From a checkpoint of a small transformer trained on Wikipedia.
Size: MLP 320 SwiGLU, vocabulary 2144, 4.66M parameters.
Architecture: rotary positions, tied embeddings.
Training: a variant of Muon for these matrices, 89M tokens, 5404 steps.
MLP neurons of a small language model. Each row is named by its layer, matrix (gate and up: input weights) and neuron, and shows model dimensions 64-127. Each number is 128 + 32 x the weight over its row's rms, rounded and kept within 0 to 255. A neuron's up and down rows have the sign that makes its largest values positive.
After each neuron's rows, "fires on" lists the tokens most often at its 100 highest values on Wikipedia text that the model never trained on.

L2.gate50 [108 114 184 108 143 108  97 121 155 118 165  93 142 152 128 147  99 169 166 106 119 138 119 160 130  86 120 145  81 147 196 184 100 141  94 108 128 134 173 114 183  50 106  98  89 157 177 161 105 119 115 105 201 143 142 135 142 118 123 116  84 171 114 157]
L2.up50 [134 119 228 107 158 132 177 145  92 162 101 105 143 139 151  43  66 126 122 106 119 154 140 132  97 114 184  75 125 193 210 159  65 140  93 103 110 142 156 100 156  84 110 112 151 120 137 175  91 114  94  91 154 129  99 141 132 132 127  50 159 136 125 162]
fires on: "et", "rat"

L4.gate217 [168  73 137 169  81 108 138 125  64 133 164 140 189 141 127 138  98 163 190  95 181 152 126  92 160  34  72  79 128 134 114  89 141 118 151 145 140 129 122 180 194 134 154 169  89 101  89 115 151 125 119 147 139 116 124  97 100  87 119 107 157 114 169 114]
L4.up217 [129 111  69  98 158 103 149  90 123 138 179 168 116 143  94 149 163 131 159 105  75 141 119 102 119 172  83 185 173 203 145 169 119  81  99 121 158  97  96 182 151 118  78 105 203 176 138 123 124 186 142 122 151  79 167 122 125 129  95 120 110 121 167 171]
fires on: "a", "on", "h", "an"

L4.gate240 [148 170 139 131 139 129 123 107 170 123 138 136 155 125 128 181 175 129 103 208 113 116  99 240 121 108 107 105  98 160 117 172 113 164 164 100  99 139 163 142  98 140  30 113 133 109 130 163 168  98 164  74 106  98  71 105 165 173 191  91 146 157 165 165]
L4.up240 [152 157 177  79  75 163 105 141 187  85 199 154 114  95 150  68 137 127 130 157 138 146 111 165 123 116 153 122 116 117 173 102  92 122 167 161 147 100 195 145 154 113 105 140  98 126 129 125 138 175 164 124 102 149 132 155 168 110 181  56 168 134 163 182]
fires on: "ric", " Record", " event", "ach", "ther", "bum"

L5.gate191 [128 103 120 170 106 127  84  77 141  94 115 133 142  96  99  96 149 121 165 114 127 111 170 167 103 153  85 105 107 170 123 138 160 111  65  97 169 139 142 128 137  89 142 114 151 156 157 124 192 168 151  91 172 177 129 100 155 142 158 106  99 122 181 107]
L5.up191 [136  85 126 140 123  62 105  85 148 111 122 149  61 125 153  81 152 112 193  64 128 114 212 111 132 119 132 109  86 101 119 125 157 147  59 131  77 122 148 156 108  85 142  61 132 132 163 164 190 162 121 118  98 185 155  79 133 149 124 158 126 165 155 120]
fires on: " be", "om", " camp", "og", " Be", "ident"

L4.gate319 [123 114 117 142 213 118 127 186 130 109 107 117 119 138 105 149 117 126 141 115 149 148 118  89 168  90  95 175 140  65  98 152 158  91 103 162  98 103  80 140 177  96 151 157  79 123 127  88 126  80 149  88 180 126 145 152 122 154 167 109 152 127  92 102]
L4.up319 [133 127 153  63 180 132 111 138  98  94  84 165 107 123  80 197 108 132 119 119  99 141  95 126  92 126 148 144 175 183  90 187 133 146 118 164  90 126 159 141 179 133  83 112 110 186 146  90  80  51 124 129 180 223 158 125 161 145 128 132  72  87 144 119]
fires on: "is"

L4.gate161 [ 81 161 146 105 194 119 154  71  80 126 161 111 152 130 150 100 164 138 126 140 106 121 110 132 114 163 137 160  67  66 154 122 101 119 101 153 195 102  88 161 137 138  82 150 133 105 127 135 152 144  98 151 155  86 133 174 104 112 134 134  98 132  64 165]
L4.up161 [ 69 142 159 104 145 108 206 124  70 155 132 171 123  96 194 136 185 135 123 159 147 153  91  72  72 120 145 114  92 106 167 167 123 101  89 164 212  87 122 111 130 161 104 131 139 143 131 160 184 170 113 178 142 123 170 163 107  89 176  90  96 148 108 120]
fires on: " Sw", "sh", " sh", "ch"

L5.gate90 [128 155 161 118 107 141  71  93 194 127 130 102 170 120  86 115 143 120 163 118 178 122  81 114 123  76  75  79 152 139 123 166 156  85 120  92 131 164 162 122 159  38  89 132 159  54 156 112 174 107 108  65 102  80 119 136 166 128 129 128 142 129 130 114]
L5.up90 [121 130 134 122 155 105 157 130 155 145 195 144 136 125 132 118 100 158 140 145 183 105 170 132 164 141  91 130 133 129 140 120  98 118 161 151 117 134 139 119 119  98 146 105 106 128  99 177  68 161 130  68 235 177 172 121 167 221  96 152 176 104 125 128]
fires on: " De", " de", "e"

L4.gate318 [135 122 176 144 127 133 105 150 123 130  81 135 120  83 126 125  83 126 158 110 141 159 135 138 122 162 158 107 102 101 101 122 144  81 197 148 130 137 159 139 135 121 137  37 148  57 108 109 130 149 118 119 103 155 147 151 124 156 136  45  66 115 125  87]
L4.up318 [146  78 132 134 142  78 137 149 141 165  83 153 134  90  98 129 125 181 150 126 161 152 132 114 174 126 183  85 173  86 158 103 194 160 159  91 140 179 216 103 130 122 150  37 157 135 155 113 133 158 110 134 104 144 117 129  95 111 183  74  57 131 146  78]
fires on: "i", " south", " north"

L4.gate32 [152 157 171 111  77 149 171 106 133 191  82 174 112 148 118 136 138  52  96 155 134  98 130 133 149 133 125 150 167 113 121 127 120 132 137 133 124 126 108 149 152 123 141 144 114 119 136 165 108 120 134  73 124 121 141 101 102  67 140 101 135 133  27 112]
L4.up32 [133  94 116 157  89  79  94 117 107  90  61 149 133 149  72 179 109 128 167  76 146 142 137 131 111 150 173 247 105 115 100 180  72 173 124 136  91 142 153 155 123 133 194 172 151 101 162 168 184 210  80  64  91 119 127 152 110 134 150 101 122 110 134 143]
fires on: " co", " Co", " ra"

L4.gate56 [108 108 159 121 110 144 189  94 105 100  98 122 153 142 164 112 136 139 115  84  95 112  95 116 147 104 141 113 162 169 137 127  96  66 173 134 115 118 151  97 119  61 183 186 124 109 113 106 173  97 158  95 128 114 139  99 185 135 165 182 181 145 120 111]
L4.up56 [146 151 133 173 135 120 152  97 133 108 148 128 131 110 200 188 124 127 146  87 112 159 107 129 128  68 125 158 155 183  42 106 142 132 147  90  79 105 146 120 161 166 208 108 127 136 120 128 125  86 121 152 118 150 177  77 184 123 148 128 199  71 122  95]
fires on: " te", " Te", "e", " short"

L2.gate118 [ 89 115 129 108 125 133 162 107  74 119 165 108 117 141 149  95 122 145 191 139 147 158 156 139 115 173 178 115 104 119 117 173 127 147 122 132 155 113 103 156 112 169  93  91  76 107 160 116 154 123  97 124 135 118 131 134  76 148 148 156 202 105 134 129]
L2.up118 [100 195 142  67  94 135 145 121  92  90 116 140  84 161 112 141  91 112 110 122 146 153 211 153 150 122 188 143 174  88 114 147 165 119 122 132 176 167 121 126  89 143 109 132 105 118 160 173 135 166 120 112 134 112 219 143 161 126 162 190 104 140 155 120]
fires on: "ans", "unn", "ront", "ush", "ilm", "ow"

L4.gate199 [140 169 135 168 182 129 149  91 145  98 109 133 119 173  98 100 149 111 139 152 142 143 147 134 152 167 204 124 134 118 136 120 130 133 125 110 182  95 197 179  87 122 158 145 153 126 114 125 192 105 134  87  46 143 105 102  95 123 212 122 137 130 153 142]
L4.up199 [152 189 161  79 117 133 116 121 146  65  72 118 159 141 159 111 108 141 156 107 144 129 118 118 168 164 153 140  95 130 197 162  99 114 151 119 160 168 129 110  84 113 184 134  86 144 171 115 136 152 150 112 130 137  68  83 113 125 148  80 139 145 160 141]
fires on: "ric", "ic"

L2.gate289 [ 93 106 129 157 159 115 122 138 105 145 173  87 147 131 118  80 128 149 159 180 207 138 134 140 167 115 146 176  95 137 120  85 126  93 135 133 121  93 128 166 153 116 128  75  96 100 210 102 134 183  81 152 126 121 100  97 131 103  83 127 160  93 161 109]
L2.up289 [185 163 123 174 107 156 162 119 195  87 178  71 155 108 131 168 104 158 158 138 119 137 112 143 131  73 116 105 149 101  93 111  87 130 175 137  91 123  94  38 127 151 144 116 123 109 147 129 131 134 137 190  50  86 132 209 153 114 116  98 132  80 210 141]
fires on: "s"

L2.gate77 [148  92 102  87 110 124 136 114 143 123 171 134 114  94 103  99  60 167 123 152 108 120 202 122 163 105 132 123 109 138 139 196  91 129 133  56 128 162 138 141 139 145 101 128 142  95  74 148 151 154  97 107 184  70 184 175 127 148 132 187 157 169 141 117]
L2.up77 [ 98 145  94 116 108 185 125 135 141 171 140 152 138 168 134 114  94 149  95 157 164 178  68 103 100  92 153  62 186  66 127 131 166 107 139 112 138 138 122 133 164 110 146 118 161 165 160  86 148 170  75 124 140  96 110 150  69 120  87 139 197  84 117 131]
fires on: " own", " design", " built", " consid", " lead", " used"

L5.gate122 [110  88 126 129 120 141 186 133 115  34 150 146  92 108  78 108 112 137  98 110 150  96 139 152 122 156 127  86 155 153 102 164 107 105  73 135  96 139  98  76 195 122 141 140 172 124  75 149 178  95 145  99 160  82 198 142 114 108 121 104  96 131 116 104]
L5.up122 [107 176  95 128 139  98 142 110 137 148 147 184 155 177 148 113  84 152  86  56 192  62 149 142 118 117 161  95 133 144 172 173  69 161 131 103  88 135 149 132 115 159 134 177 101 158  88 139 119 142 165 152 115 189 137 143 141 147 142  94 134 101 125 162]
fires on: "er", "and", "ar", "at", "eth"

L2.gate163 [102  89 165 139 110 109 128 147  77 101  89 158 127  87  74 134 183  79  70 122 169 145 193 116 112 138 133 161 116 126 115 119 152  78 135 132 101 128 112 144 138 108 144 143  97 156 149 182 145 152 202 105 167 110  93 125 118 119  72 127 147 127 121 124]
L2.up163 [141  72 161 152 149 143 151 158 134 121 119 167 116  81 122  92 116 105 103 125 141 161 131  76 124 121 178 170 128  85  97 120 222 132 177  89  74 137 160 102 154 138 137 118  90 181 172 162 180 104 183 132 143 120 135 146 127 149  90 120 160 163 100 117]
fires on: " dis", " July", " \"The", " And", " Ind", " 2014"

L5.gate273 [127 118 103 141 109  64 139 106 128 108 178 109 155 148  86 194 145 103 134 124  56 105 187 145 124 134 120 131  97 116 126 158 114  73 112 134 168 132 105 157 173 130 156 171 140  86 150 130 175 114 138  94 105 122 148 108  90 162 116  67 160 112 138 144]
L5.up273 [121 129  86 139 121 197 122 185 119 132 142 121 149  97 180 155 158 118 143 148 183 156 149 182 213 132 105 148 139 160 131  98 139 159 125 107 121 131 128 139 150  84  64 113 149 140 126 160 130 196 132  80 120 117 139 117 169 186  94 102 173 180 140 116]
fires on: "ural", "e", "al", "ical", "ant", "ous"

L4.gate258 [ 87 120 148  74 126  62 123 126  94 117 169 148 134  96 110 127 138 110 183 130 167  95 110 109 145 139 107 157  95 176 197 111 148  85 147 144 168 130 111 118 154 108 168 111 113 123 110 123 155 123 135   9 145 122 115 157 141 151  68 119 188  98 170 124]
L4.up258 [189 163 145 100 116  39 115  89 113 137 137 141 132 150 114  91 114 112 147  59 107 120 155 110 109 133 129 168 107 137 157 107 154 112 102 147 140 158 157 139 132 182 130 124  82 127 136 172 152 169 138  90 167 121  86 100 102 108  77  67 148  65 173 127]
fires on: " al", " D", " d", " (D", "d"

L2.gate78 [142 114 158 142  95 157 172  88 139 126  95  85 146 130 122 137  98 139 144 110  44 166 166 182  70 183 129 146 148  59 130 134 137 106 113 194 168 111 139 153 143 114  95 138 122 103 111 149 119 201  99  99 100 165 126 133  89 140 111 128 129  72  93 143]
L2.up78 [144  94 110 130 148 102 123  63 103 109 101 139 128 132  92  90  94 117 164 116  83 103 128 178 137 104 192 124 103  94 137  97 144 103  72 159 107 105 116 175  75  79  85 100 125 109 158 100  86  93 107 135 170 197 160 121 149  94 105 130  58 132  93  84]
fires on: "ight"

L4.gate215 [151 118 107 108 144 113  90 107 109 173 184  52  71 134 111 110  47 130  93 124 128 122  95 143 173  95  70 137  97 141 207 101  91 106 161 161 119 128 122 118 135 161 116 147 116 118 111 116 155 155 167  61 123 129 109 159 158 125 120 152 139 198 113 150]
L4.up215 [114 218 148  97 162 121 110 162 116  97 191 146 205 159 136 171 130 147 138 168 145  86 108  52 124 139  99 138 169 101 186 191  51 184 141 131 116 111 144  75 112 175 131 100 182 125 131 124 130 142 135  83 155  78 116 146 142 159 196 160 181 139 165 182]
fires on: " se", " ro", " tri", " j", " cor"

L2.gate188 [125 104 122 129  87 176 145 140 108 112 173 100 119 114 170 138 194 125 126 154 155  90  91 183 142 100 183 108 109 123  64 142  81 141  94 113 164 110 151 183 156 126 210 121  95 111 123 147  99 150  78 128 121 100 139  95 150 204 156 142 200 123  96 143]
L2.up188 [140  80 109 156  76 139 126 102  66  94 160 116  90 139 125 143 169 168 132  99 153 151 134 161 132 112 132  98 124 158 141 134 106 120 100 111 140 103 164 142 117 113 230 119  99 141 118 176 102 118  75  91 134 140 167 142 177 214 184 148 167 146 118 141]
fires on: "se", "e", "que"

L2.gate167 [106 127 153 199 130 123 126  99  78 126 118 146 137  80 125 127 155  92 107  88 153 102 105 202 107 123 137 145 150  75 180 148 141 106 169 107 160  87  93 135 111 118 117 103  95 156 149 130  86 136 146 114  76  66 115 127 116 115 146 196 196 126 137 175]
L2.up167 [ 81 149 179 136 150  95  92  83 106 145 105  85 166 152 108 163 137 153 115 124 166 139 147 148 126 147 138 148 133 134 120 129 110 108 101 111 134 185 144 111  75 166 118 126 155 135 170 166 124 145 120 133  55 130 135 146 157  75 150 108 190 179 102 155]
fires on: "fer", " 18", "–19", " mov"

L4.gate42 [ 65 120 130 145 119  82 150 116 133  56  82 122 144 157 189 109 120 102 145 167 161 110  54  87 114 111 102 169 188 147 119 115 131 112 142 123 180  97 151 119 131 129 118 194 100 140 156 142 117  82 141 118 146 115 142 169 149 129  94 131  92 104 129 174]
L4.up42 [124 159 122 148 111  89 147 127 145 171 181 140 111  64 102 107 151 134 103 114 136 104 138 125 117 156  93 144 173 134 121 131 114 159 114 153 142  98 146 124 114 168 160 108 110 112 101 188 119 163 137 163 110 106 151 133  79 127 119 106  91  87 119 147]
fires on: " resp", " rem", "sp", "\n", "osp", " |"

L2.gate181 [150 142 221 124 193 168 112 127 126 156 119 139 137 107 133  55 144 132 125 134 185 142 138 151 127  87 178 176 125 137 183 127  75 179 140 134  88 128 155 146 108 126 143 133 137 123 141 120 160  78  82 160 134 124 132 109 170  56 101 148 115 180 130 128]
L2.up181 [129 168 177 134 131 127 149 111 115 137  71 129 135 116 174 134 124 144 115 161 175 118  91 125 130 113 138 117 127 140 123 136  65 186 109 133 155 103 151  97 123  49  86 108  91 108 180 170 129  96 116 204 115 130 138 167 151 111  84 130 153 179 160 186]
fires on: "et"

L2.gate252 [179 130  84 126  88 150 147 128 163 118 133 147 155 108 129 128  88 156 179 169 125  86 156 158 158  89  98 129 136 124 131  81 142 168 135 163 121 126 141 125 123 148 112 139 119 132  90 140 123  84 120 175 160  83 171  87 100  58  81 168  89 134 140  98]
L2.up252 [ 95 151 121  78 198 156 104 129  88  95 123  73  62 162 179  77  99 171 148 115 126 179 178 128 118 119 154 128 116 106  95 107 114 139 100 135  70 114 149 127  48 160 142 154  99 107 135 116 161 106 109 174 143 130 117 139 136 122 139 193 164 116 166 122]
fires on: "son", "ton", "ox", "field"

L5.gate201 [202 126 136 159 139 136 168 115  71 115  75 116 143 129 104  90 129 177  90 108 141 177 184 224 122  97 171  94 105 138  69 129 149 152 171 128 152 111 128 113 175  84 103 131  85 160  94 119 135 145 124 128 148  99 170 138 120 116 137  93 138 106 104 232]
L5.up201 [ 52 127 105 101 134 173 160  94 127 143  79 110  98 131 145  90 109 137 164 138 123 163 105 150 105  96 157 118 181 108 113  92 175 106 142  98 115  79 155 126 113 121 124 128 150 168 182 162 153 179 144 115 113 151 155 132  94  93 143 120 108 154  67 142]
fires on: "i", "oci", "a", "r", "u"

L4.gate295 [130 171 114 117 170  97 146 110 128 141 182 158  84 117 125  88  76 108  93 110 173 101 112  92 208  93 101 109  76 148 101 128 117  88 139 148  52  97 101 138 142 166 142 143 112  85 223 103 190  54 150 115 172 139  43  92 159 127  98 153 103 117 148 129]
L4.up295 [138 160  53 166 157 181 169 118  87 102  44  96 106  82 158  94 125 134 142 161  90 161 101  99  95  86 102 135 113  80 142 143 147 199 212 142 145 138 153 109 148  51 104 102 129  91  59 121  85  97 148 125 154 166 127 145 133 113 127  96 136 153 196 118]
fires on: "is", "on", "ild", "ard", "ief"

L4.gate282 [114 120 102 101 138 112 125 135 139 128 168  47 132 121 169 143 149  68 119 128 144 130 169 125 109 134 117 164 122 144 135 129  78 145  95 111 115 157 141 112 122 142 178 105  83 142 204 132 115 175 115 109 131 125 119  94 174 192  44 166 125 157 138 151]
L4.up282 [146 134 162  47 123 107 120 115 160 127 148 162 140  95 159 124 155 143  58  89 136 121 124 110  87 111 161 176 130 124 124 127 135 121 130  82  93 133 131 135  80 127 128 114  86 119 172 149 104 125  95 159 152 124 149 129 195  89  94 219 127 131 171  72]
fires on: "ies", "ure"

L4.gate196 [144 149 161 142 105 131 137  81 170 153 100  98 163  99 117 120 122 168  86 137 127  82 100 134 126 145 118 120 137  62 139 161 120 132 174  94 159 215 152 149 102 112  95 167 113 100 158 136 107 144  87 101 130 138 166 128 139 158  95  88 155 219 132 144]
L4.up196 [125  90 159 167 117  95 152  67 210 141  89 107 153 144 122 113 123 134 128 132 115 145 141 107 159 121  94 161 145  77 116 126 106 110 145 139 162 226 155 121 119 140 106 150 131 157 138  88  70 140 112 123 167  57 141 107 110 172 154  73 121 179 161 135]
fires on: " com", "arter", " off", "aint", " All", "t"

L4.gate187 [ 66  76 193  87 134 103 134 100 107 132 134 138 172 145  97 118 162 112 172 179 194 172  67 152 126 132 134 140 138  94 117 163 164  82 119 133 120 139 125 158 178 141 144  80  90  80 140 173 127  83 166 140 154  77 144 131 144 134  82 169 121 158 182  88]
L4.up187 [172 125 147 117 173 133 192 157 102  90  89 122 110 150 178 136 133 152 151 133 118 103 119 147 147 126 105 142 153 129 116 136 105  42 160  98 152 144 165 138  90 113 133 169 168 100  95 112 127 148 144  99 107 129 155 184 169 146  72 148 152 189 118  71]
fires on: "n", "ific", "ound", "r", "e", "und"

L2.gate140 [131  98 126 167 161 128 113 100  79 127 124  67 131 176 126 116 172 123  68 138 102 140  85 160 154 127  81 147 127  90 160 100 140 154 158 184 141  88 114 157 151  80 112 166  95  90 121  80 121 130 112  96  89  95 123 113 156 150 111 143 115 172  92 151]
L2.up140 [148  55 134 136 125 172 103  76  83 140 132 148 128 162 139 113 161 136  85  99  96 124  69 124 175  70 127 119 128 161 136 150 172 175 129 137 175 119  83 119 155 167 134 142  95 154 108 136 133 168 162 186 136 110  98 124 146 135 118  94 133 158 113 111]
fires on: "otes", " kn", "ength", " bel", "ote"

L4.gate226 [104 131 146 124  34  96 112  80 134 114 171 165 152  69 116 129 103 165 141 164 128 131 141 126 171  84 149 147 143 105 131 161  81 148 134 150 126  82 160  88 114  97 136 159 109 101 149 112 144 156  98 153 139 107 198 137  89 136 158  88 169  89 143 143]
L4.up226 [ 90 129 160 182  88  81  85  54 120 165 128 151  92 154 128 116 143  87  99  94 129 135 143  91 144 143 102 131  90  62 126 141 121 138 172 119 136 111  99 166 135  97  60 107 138 151  89 127 159 159 197 158  79 130 138 130 104  74 102 122 182 112 195  88]
fires on: "es", "ices", "ers", "ach", "ash"

L2.gate134 [112 143 139 134 160  76 124 103 129 147 198  85 145  78 167 144 132 196 167  91 123  78 108 114 107 134 118 160  35 174 148 128 166  69 189 109 147  80 109 117 111 108 126 156 164 101 141 103 113 145 123 134 157 100 173 138 149  75 143 117 125 106 104 114]
L2.up134 [131 133 112  89 131 111 119  65  86 167 117 123 169 112 166 104 191 106 115 138 101  61 106 136 147 174 168 156  87 143 175 132 150 100 109  74  96  73 183 117 114 116 159 130 182  94 116 108 136  99 137 152 181 106 117 132 121 115 177 160 137 151  93 129]
fires on: " "

L2.gate189 [145 142 193 111 149 181 136  80 136 109 106  67  92  96 116  68 147  77 137 133  85 163 168 138 165 136 123 184 181 125 117 171 157 129 138  90 147 166 168  73 154 163 125 126 154 130 110 134 114 138 175 124 113 105 105 136  81  44 129 168  66  90 149 112]
L2.up189 [105 124 192 101  90 125 142 130 180 111 112  96 135  68 123 154 168 125 113 123  68 160 193 137 137  88 130 110 167 113 121 135 116 141  80 126 134 104 230  91 148 171 111 107 131  96  88 109 113 132 153 145 105 128 127 132 132  47 144 171 105 126 175 105]
fires on: "oin", " show", " award", " ed", "ier"

L2.gate113 [131  96 133 162  98 145 103 106 143 107 138 180 156 151  97 119  57  81 125  82 112  88  86 153 133 151 135 212 113 198  97 165 155 149  89 157  73  66 101  95  92 109 155 124 115 140  89 146  25 195 109 140  71 133 126 148  90 164 108 130 124 156 107 108]
L2.up113 [124 111 105 144 123 151 157 178 144  82 126 150 202 115 120 156  72  96  98 110 120 117 111 144 160 154 157 179 122 184 134 146 171 144 132 104 148 157 112  86 106  84 213 155 101 123 139 164  71 181 128  96  83  98 178 161  83 148 101 101 158 172 153  82]
fires on: " pro", " ra", " gu", " acc"

L4.gate216 [ 98 162  99 167 101 117 126 107 155 111 120 113  93 150 192 114 188 139  82 138 121 129 111  86 152  96 111 134  95 149 117 133 131  99 134 143 101 179  91  86 112 106 107  92 121 113 155 112 144 136 125 149 165 181 131 168 106  97 118 155 125 135 141 126]
L4.up216 [110 195 159  89 152 136 100  85 103 162 171 144 178  99 120 138 165 126  89 145 125 178 122 110 138 120  77 163  95  98 127 149 139  96 111 117 138  86 144 180  82 154 122  79 138 139 121 176 138 129 127 123 176 185  96 158 110  61 153 138 135 115 112 139]
fires on: " sh", " Sh", "\n"

L5.gate303 [171  93 119  55 106 171 124 104 129 121 129 134 123 177 161 160  91 102  87 100 127 103 135 100 166  53  86 149  55  97 156 141 136 133 172 177 108 130 151 121 134 156  92  92 157 169 131  92 121 153 138 106 175 188  96 140 104  77 160  89 126 115 168 161]
L5.up303 [183 113  91 117 172 159 140 114 112  76 134  70 125 174  92 210 107 178 118 143 123 127 116 124 124  92 102 112 100 130 132 152 147 116  99 104 118 151 126 118 110 138  95  69  90 160 151 190 138 136  74 150  55  94 111 147 111 132  99 120 133 142 135 143]
fires on: " trad", "pl", " add", "ad", "ro", "leg"

L2.gate132 [ 64  81 111 113 111 175 148 161 124 121 165  97 157 116 137  95 154 146 150  92  89 171  76 172 119 156  85 159 134 145 144 146  58 111 138 168 106  86 167  87 159 109 147  90  84 142  92 128  87 143 122  46 116  57 114 139 144 133 144 153 144 105 128  94]
L2.up132 [114 128 148 118 134  86 131 100 176 116 170 159 141 118 174 169 145 103 177  80 102 148 113 205 130 117 116 161 165 154 108  93  80 119 116 154  81 118 141 104 141 110 147  88 110 198 121 136  74 107 114  91 104 115  80 144 127 134 173 145 122  92  95 126]
fires on: "se", " Se", " Afric", " You", "!", "ike"

L5.gate51 [ 99  92  98 142 174 146 116 151 187 165  42  89 141 125 144 145 134 106 114  49  98  91 197 198 185 146 111 151 116 159 155  87 114 126 125 202 135  64 131 176 144 134 132 114 128 114 106  88 152 120 134  83 128 134 152 166 139  96 125 151 122  30 118 176]
L5.up51 [148 117 159 219 185 154 113 136 118 140 114 154 162 132 136 119 163 111 158 130 165 178 205 183 158 141 141 134  81 136 142 164 154 118 141  88 153 133 148 155 186 140 124 156 156 118  95 140 139  69 123 143 140 119  98 102 122 121  82 101 132 116 153 137]
fires on: "ed", "out", "ific", "iv", "ent"

L4.gate7 [141 130 154 170 146 222 150 152 119 121 100 153 104 122 126 142 168  84 122 118  75 172  80 139 149 126 154 148 114  90 128  89 156 167 168 145 193 126 138 185 142 145 115 140 157  80 192 158 172  88 153 129 129 100 119 143 155 124 147 166 167 137 104 119]
L4.up7 [132 104 147 152 139 189 127 152 199 115 110 145 109  94 174 182 137 102  93 105  72 152 106 110 157 106 179  91 141  97 143 142 123 185 158 182 182 176 114 129 117 125 137 101 105 132 138 167 113 141  59 110 136 108 148 206 131 130 138 130 200 104 165 143]
fires on: "ens", "ans", "old", "ers", " Gold"

L5.gate261 [138 116 145  92 138 181 160 114 115  87 157 132  81 116 161 159 168 120  86 145  84 123  88 112 108  90 121 131  70 112 168 141 112  88 158 140 151 116  93  84 140 150  95 109 173 151 157 168 181 109  98  99  80  60 144 166 123  89  95 105 153 172 121 167]
L5.up261 [164 150 103 119 109 122 143  83 121 123 122  96 111 120  50 134 147 137 167 168 208 104  90 108 169 206 115 124 128 118 111 152 143  60 173 105 115  90 105 139  99 148 112 176 160 141  65 152 130 135  99 110 113 193 148 107 176 120 119 115 100 170  92 115]
fires on: "ew", "al", "8", "6", "9", "it"

L5.gate116 [123 101  87  99 109 116  97  78 132 152 111  50  98 139  95  80 125 159 139 113  97  49 115 127 108 210  99 125 168  72 148 139 138 137 160 130 152 137 153 144 126 159 133  99 127 104 126 151 109 124 146  82 101 136 143 117 127  59 178 107 109 166 128  99]
L5.up116 [124 185  62 112 123  88 113 109  29 167 115  95 140 134 149 133 124 154 183 124 119 145  60  73 165 128  73 157  90 151 111 141 159 166  83 164  78 125 110 113  92 120 141 171 171  85 154 156 126 126 104 140 148 168 129  86 151 113 149  87 158 140  81 136]
fires on: " "

L4.gate29 [ 96  95 144  60 149 170 117 149 147 134  72 103 156  99  87 110  99 106 106 157 111  60 140 150 145  92 202 121 154 192  90 112 126 132 198  82 150  67 123 115 139 150 179 165  86  97 113 130 148 102  77 142 175 147 137  87 129  89 123 148  62  74  85 163]
L4.up29 [113 125 150 140 121 163 144  90 156 151  58 219 165 127 100  68 120 134 133 147 142 124  58 184 117 138 176 108 157 129  76  94 135 174 172  90 117  68 117 112 157 172 159  82  79 147 100 112 152 119 132 150 135 101  85 129 126 109 129 244 125  69 105 104]
fires on: "|---|---|---|---", " ab", "s==", "ib", "|---|"

L5.gate136 [151  68 110 125 171 120 164 113 104  86 108  62 129  62 124 129 164 119 147  94 106 161 114 179 148 159 167 176  99 125  72  96 132 114 166 133 100 141 162 184  99 164  98 171 116  79 112 119 105 129 104 100 105 128 129 105 118 140 149  98  96  64 188  90]
L5.up136 [167 126 184 113 158 106 147 148 170 138 102 125 121 100  94 144  52 132 107 125 153 154  53 153  89 108 107 108  97 110  89  83 115 155 147 104 151 147 120 158 120 100 140 118 124 123 179 103 134 195 199 129 104 130  96 131 129 151 160 112  44 188 149 142]
fires on: " compet", " ed", " Sw", " vis", "art", "ecut"

L4.gate271 [104 141 114 149 121 147  96 142 158 135 134 114 173 112  88 111 142  77 115  99 184 143 152 181 151 158 148 143 178 130  94 131 176  92  91 127 130 115 171 121  90  92 172  94 115 136 107  74 161 125 115 118  98 130  80  88 159  91  67 121 127 166 146 197]
L4.up271 [ 93 120 125 175 153 149 139 155 110 137 122 161 102 146 164  82 136 117  76  95  48 120 161  78 150 146 147 177 161 139  91 118 117 101 116  87  99 145 182 177 148  88 162  79  82 102 122 100  96 105  87 169 154  83 123  80 112 128 121 117 156 137 115 141]
fires on: "ent"